config = dict(
    num_hidden_layers=9,
    hidden_size=192,
    num_attention_heads=6,
    num_key_value_heads=6,
    head_dim=32,
    intermediate_size=640,
    vocab_size=32768,
    hidden_act='geglu',
    norm='rmsnorm',
    norm_place='pre',
    norm_eps=1e-05,
    positions='rope',
    rope_theta=10000.0,
    rope_fraction=1.0,
    qk_norm=False,
    attn_scale=0.177,
    bias='none',
    tie_word_embeddings=True,
    parallel_block=False,
    init='trunc',
    init_std_qkv=0.0361,
    init_std_o=0.0,
    init_std_up=0.0361,
    init_std_down=0.0,
    optimizer='muon_variant',
    learning_rate=0.00893,
    lr_mult_down=0.7,
    beta1=0.9,
    lr_head=0.00598,
    max_grad_norm=2.0,
    warmup_steps=200,
    schedule='wsd',
    decay_fraction=1.0,
    decay_shape='linear',
    final_lr_fraction=0.0,
    batch_tokens=131072,
    max_seq_len=512,
    doc_mask=True,
    train_tokens=671700000,
    max_steps=5125,
    dataset='wikipedia_en',
)
MLP neurons of a small language model. Each row is named by its layer, matrix (down: output weights) and neuron, and shows model dimensions 64-159. Each number is 200 + 20 x the weight over its row's rms, rounded and kept within 0 to 999. A neuron's up and down rows have the sign that makes its largest values positive.
After each neuron's rows, "fires before" lists the tokens most often just after its 100 highest values on Wikipedia text that the model never trained on. A number after a token or word is its count.

L4.down245,185,167,192,205,238,206,199,214,196,234,228,218,215,184,232,218,225,228,197,150,201,213,198,213,220,165,208,205,193,201,188,218,267,204,207,204,212,191,221,206,218,170,152,218,191,200,194,179,209,216,165,226,161,172,222,199,193,210,209,227,180,191,222,227,242,203,190,232,213,182,186,165,221,183,186,214,192,201,189,195,209,219,190,185,208,177,208,187,223,195,214,218,211,171,198,232
fires before: "1" 40, "0" 16, "s" 10, "2" 6, " of" 5, "th" 4

L3.down511,184,179,208,205,179,201,239,183,191,183,196,218,231,215,203,221,173,199,180,164,227,213,202,198,197,219,206,169,234,174,189,190,207,220,212,193,210,187,211,202,200,202,232,208,218,217,210,199,212,214,192,203,211,227,195,182,192,187,238,177,185,216,214,226,144,220,201,229,204,181,203,209,204,218,185,182,187,185,193,205,227,235,197,225,210,232,211,215,207,178,198,186,191,198,227,206
fires before: " |" 58, " (" 16, " |\n" 7, ")\n" 7

L4.down203,179,188,181,182,214,209,144,165,208,225,188,214,218,202,198,197,140,183,218,238,193,172,209,228,213,190,195,195,206,204,215,200,192,194,226,171,188,195,217,188,172,189,194,186,186,210,219,195,216,205,209,188,223,196,225,200,207,176,223,172,177,196,207,251,190,216,190,200,193,167,244,176,218,190,186,183,216,239,193,179,238,228,172,217,219,217,200,188,204,209,204,214,210,219,199,232
fires before: "," 45, "." 7, " |" 7, ".\n\n" 6, " to" 4

L4.down154,200,216,195,215,195,166,206,190,210,205,228,185,223,236,159,199,177,255,219,146,189,184,188,201,205,181,237,223,193,224,193,215,214,188,193,219,190,213,190,175,224,209,182,170,189,232,216,202,198,195,179,235,198,213,192,205,200,198,189,236,190,255,194,221,186,209,184,228,163,171,186,181,226,210,229,175,190,214,190,208,225,184,182,218,209,193,225,179,209,206,207,212,215,198,212,181
fires before: " |" 49, " in" 6, " |\n" 5, " to" 4

L4.down534,211,173,202,166,226,241,179,185,173,181,180,200,203,178,215,189,150,194,222,218,198,209,208,168,209,179,209,241,181,228,208,171,194,202,210,186,186,209,207,192,197,189,204,216,246,192,203,200,180,190,182,182,206,208,209,178,197,187,170,205,199,207,214,212,198,221,219,195,211,246,173,204,215,215,160,233,199,179,221,187,205,214,230,196,177,209,187,239,213,232,201,199,194,180,169,210
fires before: "2" 26, "1" 18, "born" 12, "0" 8, "9" 6

L3.down175,203,180,235,177,218,170,209,232,212,214,188,223,198,163,220,212,197,175,175,186,208,222,189,146,194,226,241,231,197,176,157,198,213,202,221,209,179,198,198,211,200,191,215,198,192,208,202,221,171,222,187,191,190,211,188,232,188,193,209,190,189,176,211,193,214,264,230,221,192,206,190,200,186,199,197,229,189,211,209,199,156,200,178,204,206,190,209,209,209,195,193,185,200,167,202,216
fires before: "1" 29, "2" 26, "3" 6, "7" 4

L4.down598,175,222,251,211,193,192,182,201,206,196,218,182,215,221,218,232,189,204,205,222,183,206,198,226,218,204,220,205,194,206,181,221,159,215,168,183,204,170,206,177,192,207,164,216,179,196,209,224,211,192,172,208,182,220,215,190,212,219,183,224,211,199,205,177,194,206,199,222,216,197,185,223,168,180,232,207,202,183,195,187,174,220,153,231,209,229,179,177,183,220,224,225,196,205,196,204
fires before: "==\n" 22, " ==\n" 11, "==\n\n" 11, " of" 8, "," 6, " ==\n\n" 5

L4.down184,221,212,188,157,225,198,231,175,211,192,230,199,173,193,194,181,202,205,176,177,206,221,199,201,202,215,201,205,198,227,185,189,212,151,198,171,217,217,162,176,187,172,186,200,204,202,197,215,213,193,198,202,190,205,209,199,195,184,217,226,195,205,219,222,211,229,210,214,233,196,201,204,221,206,171,227,180,191,180,200,226,214,177,216,229,185,166,164,213,230,239,198,182,192,206,174
fires before: "1" 61, "2" 24, " " 6

L3.down182,191,226,195,186,216,212,206,204,170,219,196,214,183,196,216,217,191,231,206,188,183,189,208,195,223,208,231,209,207,196,244,232,204,208,218,182,211,189,196,192,178,209,198,219,194,203,228,207,220,150,209,213,160,221,165,184,231,196,203,211,234,196,178,196,250,184,221,189,223,171,193,203,165,186,206,240,251,232,197,191,198,201,245,220,202,246,178,199,174,221,187,201,177,223,195,205
fires before: "2" 32, "1" 18, "," 7, "3" 6, "9" 5, "0" 5

L4.down77,152,204,194,203,212,192,197,202,193,208,218,196,204,185,201,213,229,194,165,190,223,183,159,173,225,142,175,221,170,217,215,188,214,181,190,222,195,191,196,207,217,177,248,230,198,251,209,183,234,209,232,187,185,245,200,206,199,190,223,227,186,220,187,212,225,214,208,188,211,186,201,160,212,231,184,208,197,215,229,152,216,206,205,188,226,201,171,234,208,235,203,209,249,191,223,220
fires before: "9" 15, "0" 15, "4" 13, "6" 11, "8" 10, "2" 9

L4.down370,224,207,224,233,215,214,217,210,188,234,213,202,190,221,211,224,227,215,191,221,247,196,175,202,189,206,203,181,174,218,227,183,206,213,215,216,182,210,198,191,178,197,197,190,215,234,159,201,220,215,203,211,208,183,222,203,191,207,210,210,201,212,173,176,206,185,192,203,186,227,202,185,208,212,185,234,210,185,209,211,198,179,186,182,240,178,175,201,206,234,182,201,216,180,209,204
fires before: " " 56, "0" 8, "2" 6, "4" 6

L3.down384,210,193,193,160,168,225,217,186,218,203,191,203,174,234,178,209,213,217,204,164,215,204,222,211,178,172,206,213,176,210,169,178,239,166,181,195,155,198,206,209,200,173,178,213,185,193,195,160,235,217,192,192,218,191,184,194,196,204,207,249,212,162,201,212,198,195,173,196,214,181,183,210,188,223,181,178,189,221,226,201,174,189,174,208,207,191,221,190,203,179,219,171,200,183,215,165
fires before: "1" 55, " " 18, "2" 11

L3.down120,208,231,197,236,167,190,193,203,198,212,196,207,220,193,203,209,194,201,205,240,226,155,209,192,198,198,193,216,200,187,217,214,198,205,222,231,212,205,190,241,167,181,176,179,186,243,201,223,222,213,196,189,154,226,194,188,185,209,182,204,194,221,184,178,195,204,198,150,224,212,186,214,189,202,208,169,216,221,168,205,185,174,217,195,175,179,225,210,249,186,205,217,248,159,156,181
fires before: "1" 35, "6" 21, "2" 11, "8" 8, "4" 6, "7" 5

L4.down299,193,249,204,200,218,200,231,195,197,225,206,168,188,225,199,199,217,222,208,191,179,200,197,185,210,176,219,182,197,205,192,208,177,189,224,194,174,197,185,197,196,206,218,191,203,222,230,144,231,234,231,194,222,218,204,223,207,188,241,222,193,224,151,173,178,200,199,232,219,187,207,181,185,191,199,206,207,195,234,190,193,230,189,202,195,194,201,215,192,203,198,200,200,210,230,208
fires before: "0" 54, "R" 7, "1" 6, "4" 5, "2" 5

L4.down321,219,199,223,181,218,214,218,223,178,189,210,197,237,193,190,172,170,187,225,187,187,210,193,212,219,208,195,182,195,209,179,207,188,234,184,159,213,174,198,189,177,204,220,227,177,214,180,234,193,224,210,199,202,196,191,186,149,238,205,224,196,189,216,183,212,180,184,165,215,212,184,209,210,218,228,195,221,205,212,192,213,231,198,203,190,211,207,215,196,187,192,218,192,207,224,218
fires before: "," 21, "." 17, "–" 9, ".\n\n" 7

L3.down562,225,190,213,228,215,205,202,202,210,209,211,177,177,208,204,175,198,230,193,184,164,191,204,180,214,224,177,212,214,212,194,198,198,167,226,184,188,145,159,193,240,197,196,242,181,264,178,224,212,217,204,203,207,185,185,241,226,154,199,197,187,217,224,213,210,199,202,211,195,194,188,153,171,194,196,210,194,205,205,208,206,210,175,221,196,212,179,184,179,207,207,206,226,220,176,181
fires before: " in" 17, " by" 17, " on" 10, " to" 10, " as" 8

L3.down236,174,190,202,201,205,218,154,181,199,187,246,206,226,195,200,201,182,227,189,227,213,232,219,194,222,214,203,183,219,169,200,171,185,190,177,202,231,189,189,185,222,246,215,216,204,190,200,219,201,162,174,167,204,209,173,167,182,213,229,213,206,228,221,213,193,178,211,188,182,174,215,205,217,199,205,175,187,214,202,202,198,176,218,195,201,152,206,198,198,196,182,196,202,169,209,218
fires before: "9" 39, "6" 14, "7" 12, "8" 7, "0" 6, "5" 5

L4.down373,202,197,176,209,164,225,203,214,202,185,228,192,219,197,229,172,176,200,204,219,232,196,218,200,214,178,197,229,224,209,191,163,221,167,164,173,193,228,220,257,181,189,179,222,175,210,218,200,219,220,168,183,170,196,220,224,188,196,183,218,183,209,214,177,189,207,200,180,210,175,194,222,170,182,226,214,189,217,188,176,208,197,209,170,186,190,224,220,179,192,207,198,180,174,194,181
fires before: "1" 40, "2" 29, "3" 6, "7" 6, "6" 4, "8" 4

L4.down262,216,206,213,167,202,163,183,174,232,175,215,210,194,210,186,199,164,206,207,199,193,235,186,166,169,169,191,208,206,193,206,187,196,243,199,185,235,175,224,192,190,203,168,190,189,178,202,185,235,184,201,211,194,197,203,153,175,256,226,208,214,193,247,213,224,191,202,248,184,177,236,195,218,171,201,190,204,205,202,218,201,181,244,234,198,203,186,185,201,200,189,240,204,187,190,216
fires before: " in" 20, " by" 9, " from" 8, " to" 7, "," 7, " with" 7

L4.down624,202,196,231,211,236,192,206,184,190,190,203,184,211,215,217,236,216,201,211,190,173,206,205,204,199,161,206,221,210,203,220,203,168,218,203,210,207,198,186,202,181,209,219,167,188,215,191,205,186,199,146,154,200,180,216,219,200,233,151,214,206,198,222,227,186,172,178,202,213,196,236,230,198,197,220,159,246,206,194,176,177,208,170,202,220,248,157,187,192,220,232,184,209,161,224,198
fires before: "," 18, "." 18, " of" 13, ".\n\n" 7, " with" 6, " " 6

L4.down324,209,223,198,162,184,236,171,206,150,189,237,216,204,211,187,205,169,192,189,189,197,177,180,223,215,200,215,205,167,170,210,195,189,202,184,198,199,157,226,216,184,229,185,194,193,189,214,164,206,152,207,233,212,221,179,209,208,181,216,227,195,205,197,190,193,203,231,207,207,221,199,205,203,183,186,165,196,206,175,198,189,177,235,216,175,221,161,220,201,210,160,182,215,178,186,211
fires before: "1" 22, "2" 16, "5" 11, "4" 8, "8" 8, "3" 6

L3.down518,223,180,190,225,210,206,196,210,221,137,201,235,185,189,205,214,177,211,205,188,213,209,200,232,192,193,221,179,200,201,211,206,213,184,239,188,182,183,205,216,203,205,205,204,186,211,208,153,250,172,182,188,160,222,203,143,218,186,220,170,188,198,229,209,217,216,175,165,200,211,210,160,203,165,222,242,204,201,209,173,218,172,207,208,195,209,231,210,187,209,195,197,173,206,206,176
fires before: "1" 26, "2" 19, "3" 10, "," 6, "8" 5, "6" 4

L4.down423,168,194,187,218,182,196,202,210,195,229,207,178,195,231,198,200,191,183,218,220,208,167,195,202,215,203,229,185,217,242,194,201,212,199,193,218,200,182,221,186,155,217,192,189,216,201,161,171,201,176,197,175,174,195,179,220,210,198,186,158,173,183,163,206,202,195,198,203,188,174,181,184,161,188,204,181,203,195,201,184,233,213,214,176,193,190,255,197,229,197,150,214,202,201,198,217
fires before: " " 32, "1" 22, "0" 10, "2" 9, "3" 7, "5" 6

L4.down395,212,198,173,223,188,249,186,181,171,194,181,209,190,174,198,168,176,236,171,175,221,255,204,214,248,204,187,195,190,198,190,205,194,154,217,204,193,197,187,208,182,206,228,222,204,237,205,179,193,205,200,185,194,213,213,223,195,219,218,198,204,167,207,239,232,214,203,159,177,187,216,199,165,231,199,194,185,187,227,199,196,202,201,231,221,210,186,197,176,206,229,220,201,214,240,196
fires before: " " 40, " (" 31, ")" 6

L4.down454,179,202,232,193,178,192,219,197,207,232,191,233,201,212,220,189,168,193,201,206,211,233,225,181,203,189,183,210,187,226,171,167,162,210,218,199,196,201,189,189,195,210,224,223,193,174,184,218,174,199,209,201,232,206,178,204,200,212,174,166,192,184,202,179,226,209,223,177,178,179,188,235,194,209,236,232,175,194,182,222,179,213,191,243,221,175,183,233,181,242,195,218,248,213,192,222
fires before: "0" 32, "2" 22, "9" 19, "1" 14

L3.down467,192,202,193,169,227,192,222,242,226,187,207,206,202,181,213,204,176,213,221,201,197,199,203,207,177,207,199,168,203,189,206,220,177,216,196,204,160,174,209,152,214,184,213,249,190,221,178,200,197,187,229,205,152,159,192,202,207,185,170,166,209,231,213,206,223,174,221,202,194,204,209,183,196,210,206,209,184,195,205,196,184,236,197,183,182,234,226,196,193,200,195,225,199,235,218,167
fires before: " " 49, "," 39

L4.down427,190,152,218,223,202,222,230,156,192,223,194,204,184,218,204,209,174,186,207,187,222,211,199,215,187,204,187,242,222,186,195,202,202,193,224,178,178,181,198,181,184,231,184,240,161,221,207,206,215,183,213,197,194,223,208,230,199,191,187,223,200,204,198,196,185,195,225,229,205,172,229,188,180,198,190,195,212,209,200,205,211,211,182,192,185,224,170,163,189,196,228,207,190,191,234,197
fires before: " (" 45, ":" 10

L4.down527,186,251,188,206,172,194,213,173,211,212,223,146,179,199,184,202,217,196,192,185,241,221,194,201,209,208,186,179,159,196,200,203,218,224,207,212,214,224,206,198,201,239,202,172,203,205,192,203,217,181,221,197,232,156,184,241,192,180,244,215,197,227,204,231,209,193,204,157,185,212,218,220,177,194,195,190,176,187,206,180,209,203,185,192,204,207,194,222,210,182,165,201,200,170,209,185
fires before: "0" 43, "8" 13, "3" 10, "5" 7